python train.py --n_layer=12 --d_model=224 --n_head=10 --n_kv_head=10 --head_dim=32 --d_mlp=896 --vocab_size=2048 --activation="gelu" --norm="layernorm" --norm_place="pre" --norm_eps=1e-05 --positions="learned" --qk_norm=false --attn_scale=0.177 --bias="none" --tie_embeddings=true --parallel_block=false --init="normal" --init_std_qkv=0.0285 --init_std_o=0.0238 --init_std_up=0.0285 --init_std_down=0.0143 --optimizer="muon" --lr=0.00588 --lr_mult_o=4.0 --lr_mult_up=0.645 --lr_mult_down=2.0 --beta1=0.95 --lr_head=0.00374 --grad_clip=2.0 --warmup_steps=200 --schedule="wsd" --decay_fraction=0.419 --decay_shape="linear" --final_lr_fraction=0.0 --batch_tokens=32768 --seq_len=256 --doc_mask=false --z_loss=1e-05 --train_tokens=172400000 --steps=5262 --dataset="wikipedia_en"
MLP neurons of a small language model. Each row is named by its layer, matrix (up: input weights) and neuron, and shows model dimensions 64-191. Each number is 50 + 10 x the weight over its row's rms, rounded and kept within 0 to 99.
After each neuron's rows, "fires after" lists the tokens most often just before its 100 highest values on Wikipedia text that the model never trained on.

L3.up207:58 72 36 29 42 50 56 48 68 50 54 51 50 40 51 56 36 36 43 44 40 57 39 59 41 41 15 62 66 60 49 42 51 49 54 48 31 63 40 63 53 56 64 46 36 34 52 55 55 56 44 57 56 47 46 72 58 46 58 51 36 44 39 48 52 47 52 56 56 55 47 38 51 58 46 56 53 47 72 61 35 39 46 56 59 55 43 57 53 55 60 45 46 58 48 58 45 38 56 48 45 51 53 38 38 63 50 55 51 31 67 52 56 44 42 45 36 55 55 46 60 43 50 52 30 50 43 39
fires after: " De", " de", " Con", " in", " con", " per"

L3.up6:46 51 47 66 30 26 58 52 67 62 59 49 36 56 71 56 44 40 45 69 54 51 41 46 44 48 49 56 42 38 42 46 67 57 61 54 49 49 54 50 49 60 52 64 45 62 78 49 39 27 55 45 35 52 72 47 38 60 54 74 43 47 55 57 56 56 31 55 34 59 42 45 62 47 43 66 66 42 57 51 57 44 62 52 45 47 20 30 59 43 50 41 46 51 56 41 27 54 40 64 46 41 49 55 52 42 51 58 70 70 46 45 44 40 51 51 55 42 35 65 46 35 55 62 48 55 52 57
fires after: " H", "H", " The", " h", " Y"

L7.up705:55 49 50 72 53 52 47 54 41 45 63 51 56 51 48 45 38 58 54 82 64 52 49 50 66 62 53 52 58 76 48 71 43 61 48 51 58 37 66 67 46 44 51 54 46 52 44 50 28 36 53 51 46 34 46 57 65 35 33 46 59 36 33 50 36 43 47 44 49 66 59 44 76 52 50 58 59 36 68 60 34 45 46 36 85 51 47 46 46 57 38 40 74 39 57 59 35 66 52 38 56 51 49 57 69 53 46 34 55 57 44 57 58 42 37 58 51 44 43 45 44 51 34 35 59 47 49 48
fires after: " the", "ed"

L3.up721:36 57 41 50 46 09 73 53 53 53 57 51 58 64 58 48 58 39 50 67 74 57 60 52 39 42 42 50 38 39 41 47 36 70 46 59 24 56 66 45 56 47 59 44 48 49 45 49 63 43 63 51 40 57 49 53 47 40 51 66 43 40 52 42 48 68 47 50 49 43 64 33 43 49 60 42 49 45 40 58 45 59 49 56 36 47 56 65 57 54 35 49 65 48 34 45 50 66 28 71 49 58 34 51 52 37 50 70 43 52 49 65 36 40 38 48 45 51 38 49 57 50 45 54 49 48 53 49
fires after: "th", " H", " h", "mu", " ", " Th"

L3.up141:43 49 51 68 66 51 39 34 71 36 53 50 52 70 64 34 58 52 60 61 54 54 41 56 48 69 52 55 48 46 35 51 44 54 48 53 48 37 43 48 49 47 58 60 37 56 47 45 46 46 62 60 49 51 58 48 48 47 40 46 61 37 44 63 50 62 49 57 27 49 57 41 37 37 40 61 60 45 40 54 52 48 57 57 23 61 52 52 56 50 37 58 53 50 42 64 49 42 50 51 43 59 46 36 58 50 45 49 51 53 33 56 50 48 43 74 48 62 48 58 68 50 36 54 40 39 54 64
fires after: " W", " T", " H", " h", "e"

L4.up100:72 48 49 63 56 50 46 53 33 52 61 51 54 44 39 44 30 56 55 61 48 41 55 43 56 42 50 58 62 50 47 42 44 42 58 45 47 76 56 31 53 55 33 71 57 55 56 57 41 60 61 51 49 52 58 66 64 59 59 60 47 62 40 66 46 56 50 38 53 23 48 31 35 43 42 67 55 59 52 26 55 64 60 54 53 52 41 39 58 67 46 61 52 55 47 65 54 65 46 48 66 55 57 64 46 51 43 35 52 35 44 44 62 29 69 47 60 28 39 48 58 36 51 57 50 52 53 38
fires after: " Ra", "bu", "ra", " Ro", "hi"

L9.up531:55 40 46 51 37 53 56 59 44 51 31 32 37 58 43 34 59 49 53 49 55 50 55 48 52 46 36 49 62 43 46 54 34 46 73 58 61 48 52 55 50 47 45 46 59 47 39 47 58 41 35 43 53 54 53 37 44 50 46 50 60 54 58 39 62 49 57 22 54 31 60 31 49 48 43 32 50 58 49 49 48 41 48 64 51 38 31 33 66 57 63 51 47 43 71 46 53 56 44 25 70 50 61 50 44 50 51 69 47 26 64 52 42 53 48 58 41 39 36 58 58 32 47 47 43 49 34 58
fires after: "s", " re"

L3.up115:72 49 27 55 53 33 64 52 48 58 68 42 39 58 67 59 54 64 35 51 47 46 45 43 50 54 36 47 47 56 51 32 41 35 63 49 58 54 41 52 54 50 65 53 42 45 45 44 49 49 45 54 52 58 48 55 41 55 45 72 46 46 53 55 55 42 51 69 31 51 36 58 42 49 54 52 57 58 50 40 49 31 62 42 60 41 44 46 58 41 64 41 41 59 64 41 45 46 58 51 34 43 59 26 38 59 57 53 48 37 35 41 54 59 35 60 44 51 46 47 68 61 46 60 41 36 44 51
fires after: "s", " ", " U", "-", " N"

L4.up720:40 39 61 58 43 63 57 33 50 59 45 28 41 40 50 27 54 50 43 41 55 55 54 40 64 44 70 52 66 52 33 28 61 58 60 53 50 36 48 58 63 42 47 57 45 58 52 64 51 52 42 46 47 48 46 49 47 63 58 63 39 58 51 53 47 42 45 59 50 46 52 47 47 42 52 55 53 46 59 49 36 45 63 51 49 46 49 34 58 39 51 30 47 70 46 25 36 40 30 46 57 38 41 52 67 46 62 63 42 52 49 44 44 39 39 54 51 32 53 50 51 36 58 58 42 61 38 39
fires after: "s", " Trans", "c", "re", " Ri"

L4.up368:43 57 57 53 47 63 39 44 45 45 45 46 47 38 38 52 57 50 61 37 47 47 63 49 49 57 56 66 71 53 41 50 33 63 50 31 57 55 60 73 45 53 45 65 43 50 49 56 42 45 49 46 44 50 44 35 58 51 56 51 40 60 52 63 56 55 60 35 45 41 50 46 39 46 51 53 56 61 61 61 42 50 42 43 63 45 37 44 47 32 55 44 44 44 47 35 51 48 37 36 56 71 59 54 55 72 47 63 59 59 46 57 39 39 41 56 39 46 61 54 69 64 64 63 50 52 65 66
fires after: " to", " de", "co", "s", " De", "c"

L3.up314:48 38 42 52 42 48 42 61 51 35 45 52 55 64 43 36 43 60 66 50 56 52 43 60 59 36 50 41 39 41 42 56 46 64 42 49 38 54 38 61 37 49 47 44 47 64 48 42 69 30 62 38 52 22 49 38 36 39 36 41 49 41 43 49 34 63 57 58 45 65 48 65 67 52 64 55 50 36 61 44 39 54 62 59 66 53 62 44 57 44 41 25 51 55 41 54 45 56 42 60 31 49 37 33 38 52 65 53 47 58 69 66 40 49 43 69 46 51 44 54 41 64 61 55 53 53 46 33
fires after: " the", ",", " W", " The", "the"

L9.up432:53 64 38 60 51 42 37 55 55 48 52 62 42 35 66 45 52 51 51 52 52 42 64 32 49 43 73 53 30 63 42 52 59 48 63 48 36 49 37 50 42 45 48 45 50 40 50 44 45 46 63 56 43 42 47 57 58 59 36 46 40 48 65 80 53 50 57 56 60 67 57 54 63 49 62 62 64 55 57 33 46 59 41 61 60 61 48 51 46 40 58 53 55 34 60 64 36 41 39 41 48 54 44 56 51 66 44 49 47 50 43 55 50 46 70 68 52 47 63 62 49 59 51 40 39 64 51 61
fires after: "l", "al", "d", "ne"

L9.up665:48 50 67 56 47 51 54 31 68 50 43 53 63 29 49 42 66 66 37 51 39 64 48 49 52 46 50 51 47 49 60 50 47 42 54 50 48 49 60 42 50 56 51 51 32 55 46 54 40 35 55 66 54 51 42 48 52 63 49 63 52 51 43 34 31 50 58 59 32 61 53 61 46 57 59 46 51 55 54 45 49 62 60 36 57 44 39 55 61 49 53 61 49 46 39 48 58 49 55 58 47 36 46 57 49 38 56 57 49 45 47 32 62 41 33 44 32 36 64 49 33 65 58 31 53 50 58 25
fires after: " 19", " the", "er", "s", " of"

L3.up661:47 57 50 63 32 64 35 65 33 33 50 60 27 47 49 49 28 51 67 59 64 60 45 68 37 35 57 51 62 51 53 58 60 42 53 54 60 23 54 62 52 40 43 65 44 46 55 50 42 51 69 50 28 26 39 59 57 38 65 37 46 46 52 36 55 28 74 42 47 37 49 49 43 63 57 49 52 39 74 43 41 49 45 46 73 30 49 57 57 50 50 43 38 52 54 53 65 47 54 52 44 53 46 45 45 58 63 38 52 45 56 62 47 33 42 43 48 46 63 60 50 53 62 49 36 52 52 68
fires after: " the", " 19", " inter"

L4.up195:49 50 31 48 56 59 62 43 58 63 32 42 25 58 50 43 40 63 41 52 46 51 42 33 40 40 56 48 65 35 57 62 59 53 36 66 54 32 43 53 45 44 37 51 55 46 57 52 43 53 39 47 56 54 69 42 47 63 48 56 45 32 65 44 56 42 61 50 55 42 46 55 53 53 47 47 36 36 38 52 39 52 60 69 66 53 60 49 39 40 40 62 34 53 72 61 50 54 33 54 36 36 36 65 37 55 78 59 48 64 53 49 48 52 60 42 58 61 50 38 55 71 57 55 47 47 51 53
fires after: " O", " Na", "la", "ra", "ta", " Ka"

L4.up124:62 38 52 44 40 60 58 22 65 27 57 43 45 36 53 44 55 49 53 58 38 48 41 52 64 46 31 53 32 41 44 53 60 34 28 58 52 43 27 62 52 57 81 49 55 45 51 63 64 68 56 62 62 59 62 47 48 49 61 53 58 43 63 55 45 46 35 43 41 73 58 35 49 44 44 47 49 57 43 46 46 46 39 54 43 83 48 54 40 47 52 39 70 59 44 42 48 51 53 50 33 58 56 47 50 54 50 56 53 62 57 57 43 57 44 60 42 34 58 36 59 63 39 40 50 49 40 49
fires after: " I", "ra", "I", "s", " O", " E"

L4.up58:55 49 51 53 58 51 66 38 50 58 51 43 43 62 41 53 47 56 42 39 47 65 32 65 43 51 44 43 60 46 38 49 45 40 49 48 54 50 37 55 28 48 48 40 46 48 56 63 51 49 49 53 44 38 55 44 35 46 60 62 48 42 51 44 58 38 40 62 65 57 58 48 71 51 52 67 56 45 32 47 30 59 50 47 46 50 49 56 48 51 59 53 53 74 53 58 52 47 46 45 24 50 48 44 49 60 64 70 60 17 67 48 43 56 21 57 55 55 49 60 63 46 53 60 47 51 54 66
fires after: " 19", ",", " 17", "In", " 16", " In"

L4.up262:38 58 53 63 51 67 71 67 55 47 41 46 51 52 58 39 51 46 38 64 38 38 26 46 48 44 56 44 73 49 35 46 62 58 53 52 32 60 45 37 45 53 62 56 64 47 58 41 45 32 41 42 51 40 58 65 54 52 47 61 49 48 56 57 69 35 52 47 59 49 39 59 64 44 29 53 56 49 39 65 50 60 57 64 40 59 42 38 61 52 52 47 56 40 32 66 46 49 53 37 48 67 37 37 64 63 59 56 64 54 58 56 52 49 60 35 59 41 40 43 42 36 46 56 36 54 47 58
fires after: "re", " Da", " N", "e", "ne", "fe"

L4.up845:42 40 60 49 61 46 68 66 37 52 50 47 59 61 55 48 21 28 49 74 54 57 55 36 42 31 49 47 45 56 49 54 40 60 21 62 47 55 49 41 49 48 48 61 42 38 53 52 58 60 38 54 57 51 54 58 39 48 42 50 56 49 52 50 49 64 51 25 37 57 48 45 31 48 54 53 54 49 57 45 66 54 53 30 63 46 48 54 50 82 42 57 48 35 50 52 61 50 53 45 44 48 43 54 45 59 50 69 65 42 52 54 48 41 47 51 59 49 43 54 45 60 49 46 58 47 42 37
fires after: " m", " h", " ", "w", "tt", " M"

L3.up795:50 57 37 57 48 38 58 54 52 47 57 55 58 43 54 55 49 56 34 55 47 52 38 44 54 55 51 51 64 47 38 49 39 55 37 58 45 47 45 50 61 74 60 68 38 44 62 37 39 41 48 42 57 55 59 56 44 56 28 49 42 42 51 49 62 56 47 57 51 48 31 53 61 44 52 59 42 53 49 48 50 45 55 56 41 39 42 37 65 45 38 34 62 57 54 63 57 49 42 44 58 63 70 41 59 33 62 65 43 55 52 38 55 64 32 44 49 66 44 38 61 67 48 58 26 57 39 43
fires after: " O", " No", "O", "e", " T", "ne"

L3.up885:39 79 60 54 43 37 46 38 63 60 47 47 55 39 38 75 54 43 46 57 60 43 57 55 53 39 47 43 41 54 51 52 41 44 40 51 55 42 50 65 36 40 50 42 54 70 46 41 45 48 47 56 47 35 37 45 50 46 58 47 58 49 39 60 29 62 55 48 40 60 25 56 53 62 71 51 51 43 59 46 48 57 57 63 49 45 46 46 45 56 71 39 33 66 63 62 23 49 63 38 59 41 55 49 57 52 52 63 65 38 57 64 34 48 36 61 39 32 58 44 60 30 46 56 62 39 69 63
fires after: "p", "-", " ex", "ten", " dis", " In"

L3.up461:52 51 23 36 47 45 59 41 53 56 52 36 44 39 52 59 46 50 56 44 45 54 56 44 65 52 44 58 60 45 56 38 53 56 54 36 48 53 45 67 83 42 44 42 57 49 58 37 61 50 66 50 41 38 51 50 51 45 55 51 42 54 55 46 49 52 32 42 33 52 65 39 43 50 58 47 67 44 62 44 46 54 44 22 38 46 37 58 47 49 76 40 49 62 47 50 55 45 51 38 54 54 40 70 67 82 43 63 62 52 43 43 42 27 39 49 48 44 58 49 47 63 41 48 39 48 54 56
fires after: " ", "s", " de", " O", " \""

L2.up368:41 41 44 56 60 30 64 41 64 60 50 49 53 54 26 70 58 32 56 45 41 42 69 66 33 33 47 48 58 61 42 58 68 44 52 50 37 46 59 43 55 33 62 49 43 42 60 52 47 45 58 46 54 59 50 48 45 48 55 44 31 53 65 38 54 57 39 64 62 66 67 49 48 43 55 50 40 50 35 51 33 51 47 65 52 47 49 63 37 47 50 40 50 36 54 53 53 52 33 68 52 62 46 47 40 42 48 57 46 64 57 53 37 52 52 61 49 43 49 55 55 45 54 66 42 49 45 42
fires after: " (", " Th", " b", " h", "B", " un"

L4.up310:48 50 39 37 37 68 55 47 49 60 45 52 44 29 54 54 39 48 61 44 44 56 62 38 48 45 64 52 64 50 33 48 48 42 38 55 58 32 45 44 56 58 43 57 46 41 37 50 41 61 45 44 44 48 50 43 54 58 38 53 48 55 58 42 80 55 53 51 41 48 44 37 46 44 49 60 59 38 53 43 49 45 51 65 50 39 44 54 77 39 46 46 41 46 40 45 50 43 43 50 38 79 47 36 51 63 79 49 54 55 40 49 45 45 75 63 47 73 47 61 70 40 61 57 59 64 35 48
fires after: "re", " Ber", "s", "r", "n"

L3.up358:45 51 27 41 43 55 49 57 42 48 51 38 50 55 53 53 51 66 48 38 53 44 53 49 62 56 36 43 47 40 59 68 58 62 52 55 28 60 50 46 46 58 51 52 48 39 55 64 38 58 68 57 56 50 39 37 36 38 57 59 45 49 47 36 59 45 44 47 56 52 33 56 37 43 57 56 43 60 38 54 64 35 49 42 72 63 43 44 70 44 47 61 56 60 62 43 45 58 36 52 45 36 44 58 39 47 71 47 46 40 61 51 50 55 41 54 40 76 47 46 50 56 42 62 28 48 37 47
fires after: " Jo", " include", " St", " can", " Ka", " Do"

L7.up99:50 56 45 55 37 48 39 47 56 47 52 47 57 43 57 52 60 62 51 50 49 66 32 35 45 49 59 53 52 69 45 51 71 45 75 29 52 49 43 52 34 47 40 48 55 51 44 49 40 37 57 52 54 27 40 50 33 49 46 55 50 56 66 58 57 57 43 48 40 61 43 23 50 42 52 53 43 56 42 50 35 45 68 62 40 65 49 70 59 73 55 58 33 54 54 47 39 40 70 47 53 41 37 50 48 64 52 37 51 59 29 58 61 40 43 29 47 59 33 61 64 52 53 31 33 61 43 49
fires after: "s", "d", "l", "on", "el"

L4.up656:48 59 44 61 38 41 62 46 32 49 60 54 43 42 38 57 47 49 42 38 48 36 53 29 45 58 53 37 65 29 30 55 51 52 53 44 33 43 48 57 41 49 63 42 57 47 49 67 34 54 56 43 54 42 49 34 50 55 64 48 48 55 60 44 81 77 52 43 58 35 56 47 66 45 28 62 63 51 40 60 57 56 32 48 55 46 45 61 73 55 54 48 41 61 49 42 63 67 45 38 51 40 41 57 51 58 42 29 39 43 61 54 56 56 73 50 48 55 29 38 57 43 48 66 61 48 40 60
fires after: "re", "n", " Re", " d", " re", "ri"

L2.up19:51 46 47 55 59 39 55 54 55 39 51 52 41 49 61 45 24 46 44 53 56 53 53 58 46 48 57 46 51 37 59 52 55 47 49 50 58 57 26 56 29 54 40 50 36 35 51 64 51 35 33 61 34 62 42 40 32 43 49 52 54 48 50 25 43 48 56 44 48 50 27 71 42 51 60 58 65 50 52 57 47 33 63 37 55 46 58 34 27 54 54 60 53 60 47 62 61 46 38 68 59 69 43 38 57 48 65 53 53 44 61 55 44 41 46 63 49 52 67 44 44 68 41 50 46 53 47 62
fires after: " co", " Ho", " Pa", " po", " Co", "A"

L3.up132:71 54 38 47 50 51 54 52 49 48 57 60 30 53 40 52 48 57 39 47 42 64 63 61 37 47 53 51 47 47 44 40 35 47 51 65 47 55 38 57 41 50 68 44 41 32 30 40 50 38 40 44 48 54 58 58 43 67 48 34 63 38 61 53 48 63 60 51 59 65 58 40 47 51 47 57 43 44 48 66 41 41 39 44 69 60 40 59 47 24 58 20 58 49 45 61 49 46 45 46 39 40 57 36 51 51 45 56 58 55 54 56 43 62 54 46 42 51 60 58 67 62 47 47 40 44 40 39
fires after: "r", "c", "′", "b", "s", "-"

L3.up361:58 50 54 62 62 44 62 36 59 43 64 43 49 27 58 47 46 62 58 45 37 54 48 56 53 55 49 49 67 51 44 34 45 30 48 38 40 62 55 50 52 57 54 60 44 46 50 64 54 54 41 47 52 50 49 73 61 45 35 43 61 63 44 46 49 46 65 34 36 33 51 54 35 23 54 44 58 47 51 62 44 61 57 42 51 37 47 46 48 43 53 56 58 44 50 38 39 52 58 61 54 59 57 60 54 57 44 52 49 42 41 48 37 65 62 48 39 55 38 42 52 63 64 74 42 48 49 54
fires after: " B", "B", " b", "lo", " bo", "D"

L3.up861:49 48 41 52 61 69 38 31 43 47 53 41 42 35 49 53 51 38 39 58 60 70 48 45 48 54 27 52 47 42 37 59 58 40 49 56 44 37 41 79 61 54 56 67 51 48 43 53 71 47 44 52 52 52 44 37 49 55 50 64 53 30 42 38 53 48 52 45 49 63 48 57 54 49 60 51 56 63 50 40 43 46 51 53 40 48 62 57 49 21 52 43 48 48 45 61 40 61 37 47 43 35 33 54 63 46 41 62 59 59 61 58 47 56 37 63 60 75 42 40 49 66 46 44 34 52 44 56
fires after: "s", " I", "as"

L2.up870:66 23 60 62 59 47 45 59 67 61 49 56 44 51 50 56 45 53 46 61 61 51 44 57 48 47 31 45 75 60 39 60 48 47 51 48 53 54 26 33 55 45 40 48 47 45 54 49 56 42 36 44 57 51 48 43 40 58 53 39 51 52 36 51 55 64 47 37 59 39 39 62 54 44 46 42 43 52 62 62 35 59 42 45 72 61 38 52 52 82 47 49 41 69 67 50 49 58 41 39 45 44 71 56 44 53 53 61 71 55 58 46 54 46 36 60 56 53 81 43 40 48 27 58 60 50 57 46
fires after: " ex", "ho", " at", " p", " in", " Ex"

L4.up485:50 44 33 51 48 33 39 52 59 57 54 63 36 61 55 44 46 40 52 53 46 53 52 39 59 53 43 48 49 45 50 52 42 46 57 57 39 73 48 26 46 46 64 38 44 55 63 57 57 36 34 64 34 56 21 38 58 57 54 54 60 63 54 48 64 57 45 55 50 53 57 51 60 51 55 32 43 46 61 57 49 50 52 52 61 45 38 33 37 38 79 55 38 53 54 61 54 57 48 49 46 60 43 59 61 60 41 56 46 65 58 48 58 45 38 53 49 58 46 56 43 42 52 58 44 48 59 57
fires after: " vi", " ex", " ch", " tr", " co"

L7.up723:47 45 45 47 67 21 40 53 48 64 51 52 45 47 47 45 40 44 50 49 54 57 48 43 47 47 57 38 67 57 61 59 51 47 48 37 41 46 31 47 63 40 60 47 50 53 32 63 54 54 50 60 44 70 43 29 46 70 51 46 60 46 44 51 54 57 38 43 46 63 59 57 37 49 47 28 53 54 40 37 57 34 58 66 56 61 40 49 44 47 52 34 37 49 51 42 30 45 26 65 43 63 47 43 64 42 48 63 32 47 42 49 55 57 52 63 53 49 53 55 64 45 47 52 56 47 38 57
fires after: "b", "g", "d", "m"

L7.up331:47 51 55 51 59 61 66 48 47 42 43 48 62 55 28 28 37 39 47 62 59 51 53 51 51 60 49 34 51 59 47 52 57 62 56 61 59 55 42 55 60 38 50 39 46 58 55 41 38 52 55 56 51 60 44 55 35 50 53 28 67 54 52 35 42 41 52 54 56 60 40 52 69 58 58 54 47 44 63 61 61 41 53 33 47 52 56 52 36 37 60 32 62 44 31 46 62 52 22 70 72 59 54 50 47 52 26 46 49 50 60 40 53 38 39 46 51 43 41 29 39 58 57 62 34 57 64 60
fires after: " co", "A", "ur", " de", "ab", "c"

L4.up498:48 46 44 58 53 60 42 52 35 48 44 36 66 78 49 32 22 49 43 39 51 56 59 48 71 37 50 47 64 42 47 43 57 54 49 36 54 52 47 63 49 67 56 46 45 67 66 58 52 47 36 57 41 53 42 48 42 57 41 60 46 52 50 59 47 41 58 52 48 39 27 47 58 52 32 52 40 59 58 67 54 39 45 55 48 58 56 45 59 62 42 54 53 49 56 56 71 60 57 56 60 48 37 44 71 60 53 39 65 37 73 53 54 54 61 40 54 52 61 43 60 50 50 46 38 57 61 65
fires after: " po", "act", "ri", " vi", "lect", "ta"

L3.up814:59 59 53 47 71 59 63 46 47 28 64 61 53 42 54 46 51 61 48 48 42 43 47 53 63 67 62 47 55 65 47 44 55 67 56 40 57 53 47 32 66 45 43 42 36 56 39 28 36 70 55 36 35 42 47 40 39 62 51 47 48 66 47 64 59 56 41 47 55 37 53 54 58 51 51 34 42 49 60 31 66 54 47 58 60 44 46 47 55 39 53 64 38 69 55 39 46 41 42 25 41 39 48 53 64 49 57 65 57 64 65 38 50 52 61 44 51 57 75 48 54 38 62 42 41 46 58 48
fires after: " Ho", " mo", " b", " re", "d", " trans"

L2.up659:54 40 44 44 55 37 47 40 63 61 56 53 48 47 45 33 55 45 46 40 43 51 40 28 46 27 49 48 60 43 47 42 47 48 41 49 49 56 55 51 43 55 40 34 47 67 49 46 58 59 60 50 43 58 59 54 49 49 55 46 51 42 48 54 35 59 53 41 47 44 43 66 61 55 37 49 51 36 41 50 34 63 43 56 59 31 55 47 40 52 45 55 39 63 58 51 34 56 55 55 39 49 50 79 62 55 59 66 41 42 53 51 53 24 33 43 32 55 66 49 44 29 47 53 54 46 64 49
fires after: " in", " a", " In", "In", " ex", " imp"

L4.up750:42 44 33 40 61 62 70 59 55 57 56 51 37 44 41 61 55 44 54 48 46 57 42 48 55 65 57 59 58 51 55 59 49 56 44 56 57 77 42 41 45 64 56 40 52 37 55 43 46 66 47 50 39 59 11 40 43 71 51 48 48 48 32 38 45 38 55 44 35 47 55 50 40 46 61 52 62 52 55 46 62 24 62 42 70 56 56 27 61 39 56 51 46 49 57 51 55 68 50 49 57 51 57 62 60 62 52 36 43 49 60 54 53 57 51 51 52 58 36 53 50 55 52 62 62 37 52 50
fires after: " known", " U", " co", " vi", " Vi", " such"

L3.up22:49 54 32 65 70 45 80 56 46 69 66 51 43 36 57 68 33 54 42 52 50 57 38 36 46 36 52 46 66 65 58 58 46 35 28 70 54 60 59 33 68 37 58 54 51 45 44 62 49 52 43 49 60 58 39 40 57 49 34 50 74 47 39 48 26 55 60 55 58 53 56 47 48 54 45 46 53 46 39 70 34 35 34 66 58 48 48 54 67 45 48 52 42 51 45 40 41 72 37 41 30 53 49 41 47 45 59 38 51 54 53 44 60 58 61 49 60 45 49 53 54 31 49 45 44 59 46 43
fires after: "b", " b", " B", "k", "B", "d"

L4.up506:48 59 40 32 35 57 48 58 71 57 31 61 54 43 55 51 56 57 45 64 47 35 70 46 61 45 51 34 50 45 49 54 62 53 29 44 48 52 46 51 59 43 50 48 52 57 44 60 51 42 49 50 52 42 40 44 46 42 66 66 51 57 61 51 51 46 63 50 44 45 55 53 41 48 50 54 64 45 56 59 44 38 46 52 60 70 66 49 78 21 53 44 57 50 49 43 40 45 48 79 55 38 31 52 49 51 33 36 44 49 71 38 26 50 39 39 41 45 53 56 41 49 31 48 54 56 68 62
fires after: ",", ".", "S", "hy", " gr"

L7.up849:52 48 75 46 37 45 54 46 45 64 45 59 51 51 43 64 51 37 35 45 54 48 41 39 49 44 57 37 52 50 44 75 57 39 52 58 56 49 56 37 65 37 52 59 61 45 63 27 44 56 40 60 54 51 47 41 48 52 49 50 46 41 46 67 73 52 49 52 65 65 49 41 55 36 42 46 58 45 53 42 48 60 47 52 88 57 29 49 55 47 39 33 47 62 47 64 48 54 39 48 53 47 43 47 41 47 40 40 42 70 45 43 49 46 59 41 58 52 55 49 47 52 59 50 42 57 54 63
fires after: "s", "al", "ul", "n", " can", "l"

L4.up452:44 57 22 41 55 45 42 59 53 52 65 55 38 55 32 70 54 51 44 60 54 57 53 51 38 57 41 39 56 37 21 38 28 54 71 43 35 57 55 35 44 46 54 45 50 40 54 48 58 67 55 46 56 29 59 61 52 48 38 55 35 45 44 52 49 48 67 47 21 40 57 54 43 42 61 45 56 48 61 59 58 45 62 62 39 59 72 62 47 40 41 43 65 42 44 38 34 45 57 64 69 54 33 51 37 45 36 46 63 55 59 35 28 54 71 59 56 52 45 51 48 48 68 62 34 46 62 68
fires after: " ", " H", " M", " J", "L"

L7.up187:56 46 47 46 51 51 60 52 53 44 31 56 63 36 52 35 59 58 51 62 51 65 57 33 49 50 16 63 40 68 52 71 73 56 67 50 44 47 40 26 33 49 43 55 47 45 59 42 37 59 52 44 52 61 54 45 52 45 50 46 50 39 57 59 61 56 42 42 42 44 45 59 56 44 82 63 54 34 61 36 47 62 65 43 59 35 40 59 45 43 77 41 63 56 45 50 40 61 38 56 45 40 50 44 32 68 55 59 48 40 62 39 51 41 49 51 48 51 49 70 50 45 66 48 42 45 51 36
fires after: " the", " of", "er", "|", " name", " pro"

L7.up864:41 58 51 46 36 50 49 23 44 57 40 42 47 44 41 66 54 47 52 53 68 65 66 45 63 38 40 58 46 53 46 61 49 62 47 59 62 41 40 48 50 58 48 46 42 44 36 49 62 54 47 44 63 31 42 59 41 71 59 55 42 45 42 39 56 46 57 57 35 49 59 36 64 57 30 57 51 45 48 35 36 42 50 62 62 54 54 48 64 54 66 53 50 49 69 46 42 65 60 49 58 51 54 63 32 47 53 54 46 62 56 57 45 42 44 71 59 67 38 72 47 40 76 49 57 38 41 45
fires after: "s", "d", "ch"

L4.up723:40 72 40 46 49 32 45 37 63 59 63 33 53 34 27 58 55 54 43 31 52 50 51 48 48 43 61 46 61 51 39 42 63 60 43 56 51 42 62 46 47 59 60 53 50 46 39 54 75 46 33 46 65 47 42 47 45 50 44 53 55 39 52 64 55 67 41 58 33 48 62 48 42 52 51 59 47 56 41 57 33 49 70 68 63 38 50 41 44 56 64 37 50 33 55 28 60 47 32 63 45 56 49 55 50 65 58 45 41 53 57 41 39 40 66 55 55 42 39 63 32 51 49 70 50 54 53 45
fires after: "s", "z", "n", "d"

L2.up345:62 39 54 51 62 46 51 36 64 38 39 62 47 37 43 30 60 51 63 54 48 34 35 58 44 51 51 53 52 50 29 45 46 51 67 55 68 34 44 61 45 46 56 45 33 49 53 31 56 50 42 40 53 56 44 55 45 49 51 39 44 38 40 56 53 66 37 43 34 40 60 48 66 44 44 43 44 51 65 38 57 35 44 53 56 51 38 41 56 39 49 40 57 47 50 67 69 71 39 56 61 51 53 44 42 60 50 57 60 39 42 53 31 46 47 53 51 56 58 69 43 54 49 46 39 47 67 46
fires after: " re", " for", "s", " de", " on", " b"